{"d_model": 192, "n_head": 4, "activation": "swiglu", "norm_place": "pre", "lr": 0.0111, "lr_head": 0.0104, "warmup_steps": 200, "decay_shape": "cos", "final_lr_fraction": 0.0}
MLP neurons of a small language model. Each row is named by its layer, matrix (gate and up: input weights; down: output weights) and neuron, and shows model dimensions 0-191. Each number is 128 + 24 x the weight over its row's rms, rounded and kept within 0 to 255. Numbers have three digits each. A neuron's up and down rows have the sign that makes its largest values positive.
Before each neuron's rows, "fires before" lists the tokens most often just after its 100 highest values on Wikipedia text that the model never trained on; "fires in" lists the words (lower case) most often at its 100 highest values on Wikipedia text that the model never trained on.

fires before: " |", "+1", "+"
fires in: "0", "1", "14", "13"
L6.gate149:140164182139133109127154131148144154117163131167118114090126095152146131143088127100134117100132137129146127116149130119112119148113059141157123127171100130110166111144113123116129153105149135139155127098137146137150145130123114095129184094121140130112146113146110104157133117159171211126127105135154102142123158108127153178114115078149137125129107105165116131108136147140114135112118097148084119138171136094095125146125114120072154137184140128088115161085124126151126132096119143114144140166116101151114105113111133108173076147133119151137145097120157109172178136077140150126
L6.up149:093108131140133153094095098145131087131152114154114160160110102162142134138144121151155111114137114142135120103142117146133145103150146150117117086138108096120118174148078116122105162107131109102128118142128100139148137144139139130160122130128128144130105130137144128136116137107141164066107110142087156127145114135137124155113143130103103140183131116140117142191178137145122091110163115140083133129122141142111106126152113115135128133148097124074108137166115152136107107056108075155103134176130119131055133126162118089098140096147116134104186161116076119141140169165097117143
L6.down149:125130122162177100127119156159143158101159163120159125108149128096142121122158159079124123175150129119112121169118132133134135135124102119130172118143123111153142128111184162085096153139129130135089143163114194138105129128130130172152117147148105098145146141146150092121117161144123102130172155103103108098138092169124137115111073134128129123069091089108125111143121138152108146112126136135122151166116094148155114169122150160149117119126128117164152135132166103136143151159130191114118163142104118140098115158101129106123109160100103124124102121137165160122097141148172139079

fires before: " |"
fires in: "0"
L2.gate311:140125067108144132121106117160148109150121146112088145176130120125100107103113127096118122109170094103115141152128174153127078142151151167149103117143160127135163147141161134098146127149126128139139097113146159068150159138112152099122142161147133160113147114120144108100110118121132135151147148123129075135112149132119125146141174122118140120117134154111160119167129131134145126116120139137084116117204129083158100153117091119104186145175210124128124158134108155124113140118114134128142136102101128138138167118118146082104125154134093145138132153139154115123125198128090109111
L2.up311:137134070143081122165120103135141159155134129158117128132140097098123117125105151101126142132171116117135150162114165171138140198134128154152096105126209126122163142126170123110103128122181097137127133116123139105136106150135121128119131138149122110096154151103140132114157128139148072185105141123135101146165160135107168136118127098102136117148139149152109124160130144156156103151143133127091107105134055113152094141134058108130121134173156138069115156117086111142097160103080135137131153114141119117126139128104129111137117109124132126121151147121105123136137174127104131131
L2.down311:103120107138147126136119145147130121140150148135154121152189155135118111118112127128107122108156115128132125144143149170134091148150103121151074094121140124142154106150141150124142115153125139140148130109148173104139129114142132148174116119137111162020141129129096117152127107166121122109166145120108117125131147117134141143077163146094100122106121124130153159169166155167139134110136135119097163101129109149115138137101144147124178162232162096137080146123087121143115135144119118143169141154115168133156171127151095104112113124137151128148111095129155130145146152111135143132

fires before: " is", " was", " were", " also"
fires in: "it", "they", "is"
L3.gate501:106149125108109131170112133116133156146118093101114169092154098125174155102130133120159123115137170147132076129082131150159127112136134144112159155133171123134146119148139124143075141130079109153133159124096153139093135144111116127142119142116137140145113174112136083124137132102135132103131101126165146143109117122165139112114117134103150107128151113103102159149136169122152123161115120176140115169135107134112107169128174168149079116106126095084146123122184088106117090148128114120108140154126119098145157103140128132093094153157142148152040108135153116114113127110080119160
L3.up501:164134107169137105111167119137124103138155127095140105139127117149131118092145133129095133111130100143110092140146087152095129143152120129120070119119111145166166142114115136089128135088139123099091177088132128142103116091155129131140123131169097117155126092159087167129077143177114126120145155143108111087114130163129106130119158140124122141138105123134102127153111134133068111086127118130126115135123080115148160133117109117092155162167145110161116105163127159125156167116126110179103106122155163132146108175140117105137122116111132129090173174074129140134113133133116093072
L3.down501:100135177108079158103087138102131161177156087115121134121147140150140165116114135155148161124107143149127109120112117120160134117132124139155141126127108111106152173131091156102109175141161153150154058121113132119127097147122121141096104106101113160100157133154158141103121112131114154108093101106176132153119116062088152110106122119115166116144161107171122148111127147097143165102145126176110167087143148149115134149154151140146138103137122142112119143129128129094146118125155185103074137086153128125134106110119132116117155130119136127142092088138092116129160110088122100138

fires before: " |", ")"
fires in: "a", "bronze", "la"
L9.gate376:151103109137148104121126185148151141073138164127099141148086146125160174132154118132135170139146151065120109119116149098146135120110171140142113103110105162097148124155123074146093143170099130134095163111090155110101123147106116077139096143129148124135101126059164114140144133079106159117136142136103120137129129066120104144136153122139126145139147113109152115160147109154065148129139128132113142097129111119105146116089097114104153126130113140146109118137096123173109175090127117092113120148162091112141162143137117159138092157090089127136117114106130123109123130129110134136
L9.up376:098118135142138070122163105131138169134177107113145089133129174123169175119167088155112132162133144145124158090132113138114116113075135131140141095112116194122134110100134139095134164141106119088101166156092118098114128111151116079118145143108146113152102098136147133131125141135105122126135131163155157129155172126116093122102099145167137137128108104167139113140163148109097138100124153158111145107164092121112152119109129121127120098116097145116151108124100128160099141150178121091120157134101119142189142177122145102157133119137110104138153138155093080117130119158095123104
L9.down376:155165132092125141138121106139136130137163153113092098108136123159146086129148142129140109110151136144107125157125119143118112156104115129126157136145163123164090177182108124124107077118092126154089112149127114119107172157084105165142129121116166134162095166108110140128146165086108125101123147160139159113137060161095130119123142118150133156172155161088121143112159108128130141146101092120114133087106118105137136140106125108163084174145140142170134158176144144126114138146150099130075078124105110101127165115117124127124121136151103113095104137119129109177094137137103108129

fires before: " the", " a", " his", " this"
fires in: "from", "to", "after", "by", "of", "following"
L5.gate327:154118107102132085134106117120166151154103149102075129145112158139124131170087130169142153139147139080142124084098138157194147135129138110110165111153141107144098122129171142129129119125126148123140122101140113133086168149117099072093119119135117153158116129122090173142177120091129159127163145067139105119150137120107157148126091137095131130126131143106113145116123142146114130171110124143125118153102105079134110176114135135183111101109125120129150076138127104136136149156120129109116123108144074101113137138086115102122099123094169116138146084122140129123134081141134092097
L5.up327:135130151128140163122138105148139117161133161108139125146108098135172130140114160161114137094122144129144159143102183130174103099109167144109139116108102147073142119118134124088147132144121114164137125077154122170107151147147126135128123116133119130108108127119100101119131146126109111132152104113158133133120072136149127096096100138106122158128075114080148116121133110130172136138147166159155161143103079099099118190152137135142162132089130110150158123146124166152115129112127090161130127140145101151109091117135109136087120102127131191137132129082081163181144106171114093127
L5.down327:109099126123121088137126123099149108127142091113120110122130121153139128152134103119154148166190105141096105111139113158116120112129127130177144113173156131108091162089136160131153130135114142142124136092149131131136097117168088110120107107122116094134128095165118154081101110148116129139134092154135144127155133126113121161162112092113126131100149116113113126126144147124147151162125106105118110185117131114149120168135140098080142081127134154131137177115066072161130181138118169087106063110107132103139155107134146138111105120108140150171152120142121072110156153128117129081

fires before: " is", " was"
fires in: "it"
L6.gate375:116178132120117112138107099117126124121148115141089170133119128090114161133147095136113176084151110131155119136125158148138105120158117145151091100133160182112148136099138079113138172126153109141106143129118144150123118143121130175132129152110116137125137112099124131115140167157146122106119208112151154124130121164129136137099108128125136118171136117142119150123138137178131141136109102139088154070114122129124131124123127137109101142153160114138108146157176122107144131148125182109107186115083126108118149127089117108137143112168155102177098088104107143143120064105094111068
L6.up375:126123093102098116108117156099115138126120084123111123172125101137120142153126113138147134084113165143132103111115127126091084144080128090118141122150137113101116123118126108097101157155136109179138161122125172101134142166110136134131187118139124103127098135135137127106121114154164085093149149150156152150091124136098154143155126130118125090130196158116106160127120144181123100154146134131159136106137094116147150134123144134091100126163127149132109117155175149125149149144117149148080167084106166164176150091100128116168099149154151072111109135131116149159162123129109137144
L6.down375:141124125094068107104120108157111125098150137134114113084116122117143141081081117131155156138083136136098098148199090106132127154113141148134136107152114130139088182177104139122140110115153163128088083104148193159156139075142133095154132113143124138143118148115154127126127136137128176092119121123111129119130125130143137152112100132143102129109110098093167113144156096121131141140129126135155130160117159155135061093142162120106126117143154093110138117146117087055098118145118119146088136155105104132110145136136180119132122119109129153121139137141097124110118118135087149108

fires before: " the", " he"
fires in: "of", "at", "where", "and", "along", "with"
L5.gate504:129142099151141114107114094118107157118131112142140065120133151127174090134140137144087129130155102122150136162132144148132151113140106140115132149145113168106092138179113166126127111114115096113083144095099160113166076114171151131154125155111165119113160139110134114185209136111118115092161132148116157100180130145138141131145089142139165085130090116110086119141119117128103146107181103125142183129138146151088144087131119100137093135140155119124099149121091136130138121141099114131135136132136123155157101119106117154134135128159134125134125153129082069144112166123126150138
L5.up504:105144114103126118111103140145124101109107163100132068127137088149109123116125132138116104122131133146089104183167077152127157130161096063162164051159159121110141135116142133119048147131129147151115118122134111112131091120116163123138152148092125110132114113156123171127129138094135082119132108126121102103093127131172173131125133092150108141130119113144139131148095130143160146183088127117120081137119180187148123123108130122082128136124125116127096104160139120131153133121152137146132105118101122117153103140122180156112122151155100138133138177138113110137101122104126135130
L5.down504:103121136150144113133108136100126097139141112119103120104171101153098151134093106110110194145150160142135104096077156121135128122119126165173110166108106128121139122127123091121128090112137170094077142096128135127133148103089110130121136115154186078156131147122078152143114121110195122179130116106160152116113122204116102099123159141152130138111138141152116129094127130132107106169112137126118145154088150109140124177099109117140140129149120140146170079119159140140126148131088156164135154132125155119113132091140157148129140121120164110148126103133141122128128112073127133089

fires before: " the", ",", " of", " his", " this"
fires in: "of", "after", "following", "result", "with", "to"
L6.gate272:147135136144171111096095117127112093106126159148124136133100112106119143126131134141165100147135105143130124098116140102083105149136167126133138153171144116124086130074119138142115123132137125170116127107134122094103177140143106135148114125105166119103118145111132113118095119200101129147133126098112112119135078135156147110098104131164086139119086138112147178130084088147128144122138121133133119139155151107136156140142107142150133153176140117111126120046121170122120144173114160101086116092094110111140102111131086166108108126145118110151104117173086102101157129139183135160
L6.up272:135140158097156096118085115164110096099143068130093108149107086128117127162103157108099112101137134122137157175107123162151104150114140103146162114154147146119158101142101099123138118154150120197126110098118122123152111142138118149175114106094176127139129116107134160117139133087108164118136128116146137119132117132139152141132096108176123178116105135134180163158117076131110155123135111132152112139090151134103124154145133138114132157143157129134137117090103104116133134155152125117133219133147130095156097116102087107102136096148102112142121169116118169125099138140142146107
L6.down272:118147145118176090086142118124086083095130139150106154088093166124143141143137159163153116173128141135106127157123160124094137096129145162147141090157131104109072146117143141151156087174145135148129096106110154126141107139115098149165107110155132081138111149133140121122124141155114113152138110122144135101116127111098110156156123174078122152149122130095096150106100150147113128157122137143121154149146090132128096135117118111154166130175155116164119141112132135140126153106090097114131152140102104166130108083125131173079102126126142151090152128125136124119194134121188113132

fires before: " |", "-", " from", ")"
fires in: "0", "quarter", "loan", "nh"
L3.gate373:151114140125143147121127105115137091136160115140150130099145157123068110145116149115133147171113151133100162132145149137073149094142179095141140138134125123099135198160171164094107105115072139114125130106102148078129123170120103104122164136113120106129137177123144151157152086112139129155098147119162141143134165159153125125115123112122099123154143111114120116125137148100116156091163105140147157126103130135124157129157127119162178074168137142119125152089097127184124206149123124107129121129161130142171131137106149127155147102156123107136115151093118117139120145157131140130
L3.up373:115099169093090174151132111129103075128136201124108126132118167103121113147122140124110125146136133097084142131168158130152097119141160112126141139104111122122128157117129159120089134169130138136137129116118152114179131154132139147164116136143082127132140131119162122142129134117140152148134175089152127173084125094140109098116130120130120097130133066135130122109143155092178138126152149131125153105136127145138112136110132102170161163170110163168099092120114133151131139150159105074191131128115134111138126168134160100072146119126137129142119164126095123102130170107078126124
L3.down373:120103123109160152130106130092143153079084125116154192140123113113139142143116085135137164149163146097128161113117132131108135109113164119157102127135141113131156128138133160145113128086102112137109115090167134095102161096129133104166153124110190114090129175160166127079142108157161166132169140140122114154148151159096101174096143095098120140099136137101102106174150123133139103122125171137119115153127150112133154124137173138155158115160104110149094123148137122120120163152127106135102131144100157107141115160144136115128124130154140124169096146082139175150094153093130145137

fires before: "==", " in", " ==", " of", " as", " at"
fires in: "career", "years", "time", "m", "biography", "history"
L9.gate83:140147119089160138186144128111136136145111158124145062135147090118098070112146138139185134132147124153152110169127116110132112110149134137103091088141139151150120133136158104116145136138091115137148148115131143112115172161117087167147128122073117103167150161096177168104101151128113121135115134085132127106140132124146105120123149124123095132113141142128157142104120156155097107180114191116159153187134111174141117145177122113147116110124117113109157148174142104114121129093116116101168102125135116125116167129146115127112143134144133145154132152107120074167133136130137115172
L9.up83:127131096078107150127154113107151104118170153131112097126111078109145143119136077132130097159109131152113105124142155135155134117149133109139134113111142138145156109095136148117140127140177157090122083086099137160165149138149101102185124114125122097160176144142159128099123157128178111142147161150143106108119167129085125168143134160111140098123149110116129132119120140157098125174100154132130134133107124123147157144168134133133172104102104118098124125104179093131124160103129117161125127109096142109114131115157107158130143117102184118082147164098121136147187163118167150162
L9.down83:123113118150166130127127125131154105162096131113157112113091106139122144133090114135127102177127138136146138121121079111144088108137104152145129108132142108150089119175165119105159127129170087119126114143119100148152179135157127106141105188111091084100121123125139118116087161125181145078109123162111079126099110157136111122141152156158111101101104163104126133094114135145174113121097127134130106176136124123144134120154140125129146148132138117147094111166139130121113157093089163152090131149103104115155121153193201149138133132112104160141125122156159093113135135142109132116

fires before: " the", " a"
fires in: "of", "to", "for"
L5.gate306:130146100140113088097100110106121125185086147065122149122132157144088118132114111122118121113170123101101125126125087121125156136144117140112158128131137149103053135152120166116113143128107161131150150162104112129116167117122159129132132123133082137107127125118097144136137098128117131102093112088155134129123117135127191119123115109127154143107130141200109153143132147144083161187116105121129173117109164185137139128176131163082097151119139098151115130106139095171147101099128087131155140124103123125143112091149130101134096115124091111107119099125120133124176092138123135109
L5.up306:132107138145128125114139103101119161137129136158104086108137141146123109133110169058128123119125158170122158101130097125162081119144120143100175134112102179106112127124110173109105160110168164157111172100129127124128147136117135136128105118148146134133127092140135179132126122137130139158108128154143095106164130134186116070155089132148153167107143106099164108120159123141117138122107096120118170147117130070149106145142150131107123175115138115108117106112104104133165126114188163131135112176102151116190116114096145126127139135139125128115140122129132140114135130167057115105
L5.down306:119085096165134128145099123093134115124167089149120149147120116160141118145106112156130092099128121118126133078140156156093135132151129145152126152122109161139098101143107129108118104135091092158139096108157113130126147138104112112075087119120120113095131144160043152152144089155145062099130110140169150110166152152131146111165156105131108150109137111131063155115139146181120162096142128141127080180121123133113107123109116155141149108114120115147125164155142150111147104135158115129150124136175154126109139129145122127103131119145141140122143097115086112187122159105129132141

fires before: " not", " be", " have", " also"
fires in: "did", "will", "can", "may", "does"
L2.gate447:182156123095148159162119143103163152107059141116120115093112151136140140135132129152137110112142125160109140171133143117101136130104119122149145123105133163091188122133138102148113148114156089141143081142091124142123145142086115137121138161141082099125097104086126105121107134158174178138142163133137097137135151089091115139126119109131142105104120112174114129148128106114133116164109125145139119127122078150146109118146098122152162117131163125104132171142102113134109142108173137088123105176135111105122133133101084148111183139157157105065120109127166168094113147129135126120
L2.up447:131118142108123126160091115122179162127132129130191149121122126130148133115160143153162112123166094128141150175146102157129130109102134162127158143105131162078151126130151127120126175077172127136141062109120166139141091165091106115127144144123094105155120120078126112094096141148155149162126134181120096184133141088107162147114115130098167127119119144182084134136162112115150120147094101128121080076099134175101130116160127149101132133134137122111107116127096110118129166134112135104135130161128128118123136152108112146164137147160128124112129132110161120127125173120144138119
L2.down447:093078089106152142161074128153135136140138110142159136148134128130114182109134151113132170143129159118143128119169122136116141114133125155142159125109127126130099115163130109159117150112145102148128149091126148131128105153102133098109111101098098148076138099103138108082123143104151150174129122157130125151120167149119134159127114181150141177138138113140108164124168136120151163129103090169160113128098112128137148143149191163110131114160171095151117109123086120100128087151126127130078113143142134098091126136120121135128139149171149136126112071147115139142117206103128146152

fires before: " the", " a", " its", " his"
fires in: "of", "received"
L8.gate55:143141104135155118135129142147145095137115113154103128099109114154121072164093119138149133131139102076144132166120141131109108131112120095135121103142113143150145123115158099089120173106102125137146110090107095110171121104122110180130142085067174153102132139121145156096149129135087128138128133093169143156138111084148182119149120124179113190163080105106109102128105096140147140208131111117178181132113124126126137122120129129104139140133160142138155118112119164143122120118131118133127115105157133146125128122143155142088115145091135117138123109089169158146128160125085134117
L8.up55:119135133165148098091133111126134113104115137103118133108140089155079145137114119098121094107131167087155127103134147107080129120144093138144117129147111103169147083099121178160111116123121151173111126079147106123121113150134116154130121124129159160161151132116086145108112125110141068197129087147096120158148119078097107149142172104127125151150129155140096144118073154108166094135107131147134160087147160077108103142134143109132161142120170145148127106152152160079137151145136144146117147122117113127155074143116153163149119149145105128145123109133114107149149145139151132140
L8.down55:133132151111134092119140120128127125161147121101123145118094093133139130128130133165092137123163145161128154145116139135178139118118174143115136119078154124117115160161093128114105066141140126100130123132143151117151142128125181085107152098162149101102116137147134121138156119108098146137147149110154152091107133134145072128122142121137070122106125157165080138142154127169153149118143127190136094219131128125060127158102114125154080125136139132130086124107106124151157107092132092149111140140124147121111116109139121134104133153134186151146156114137105137142087093141117128122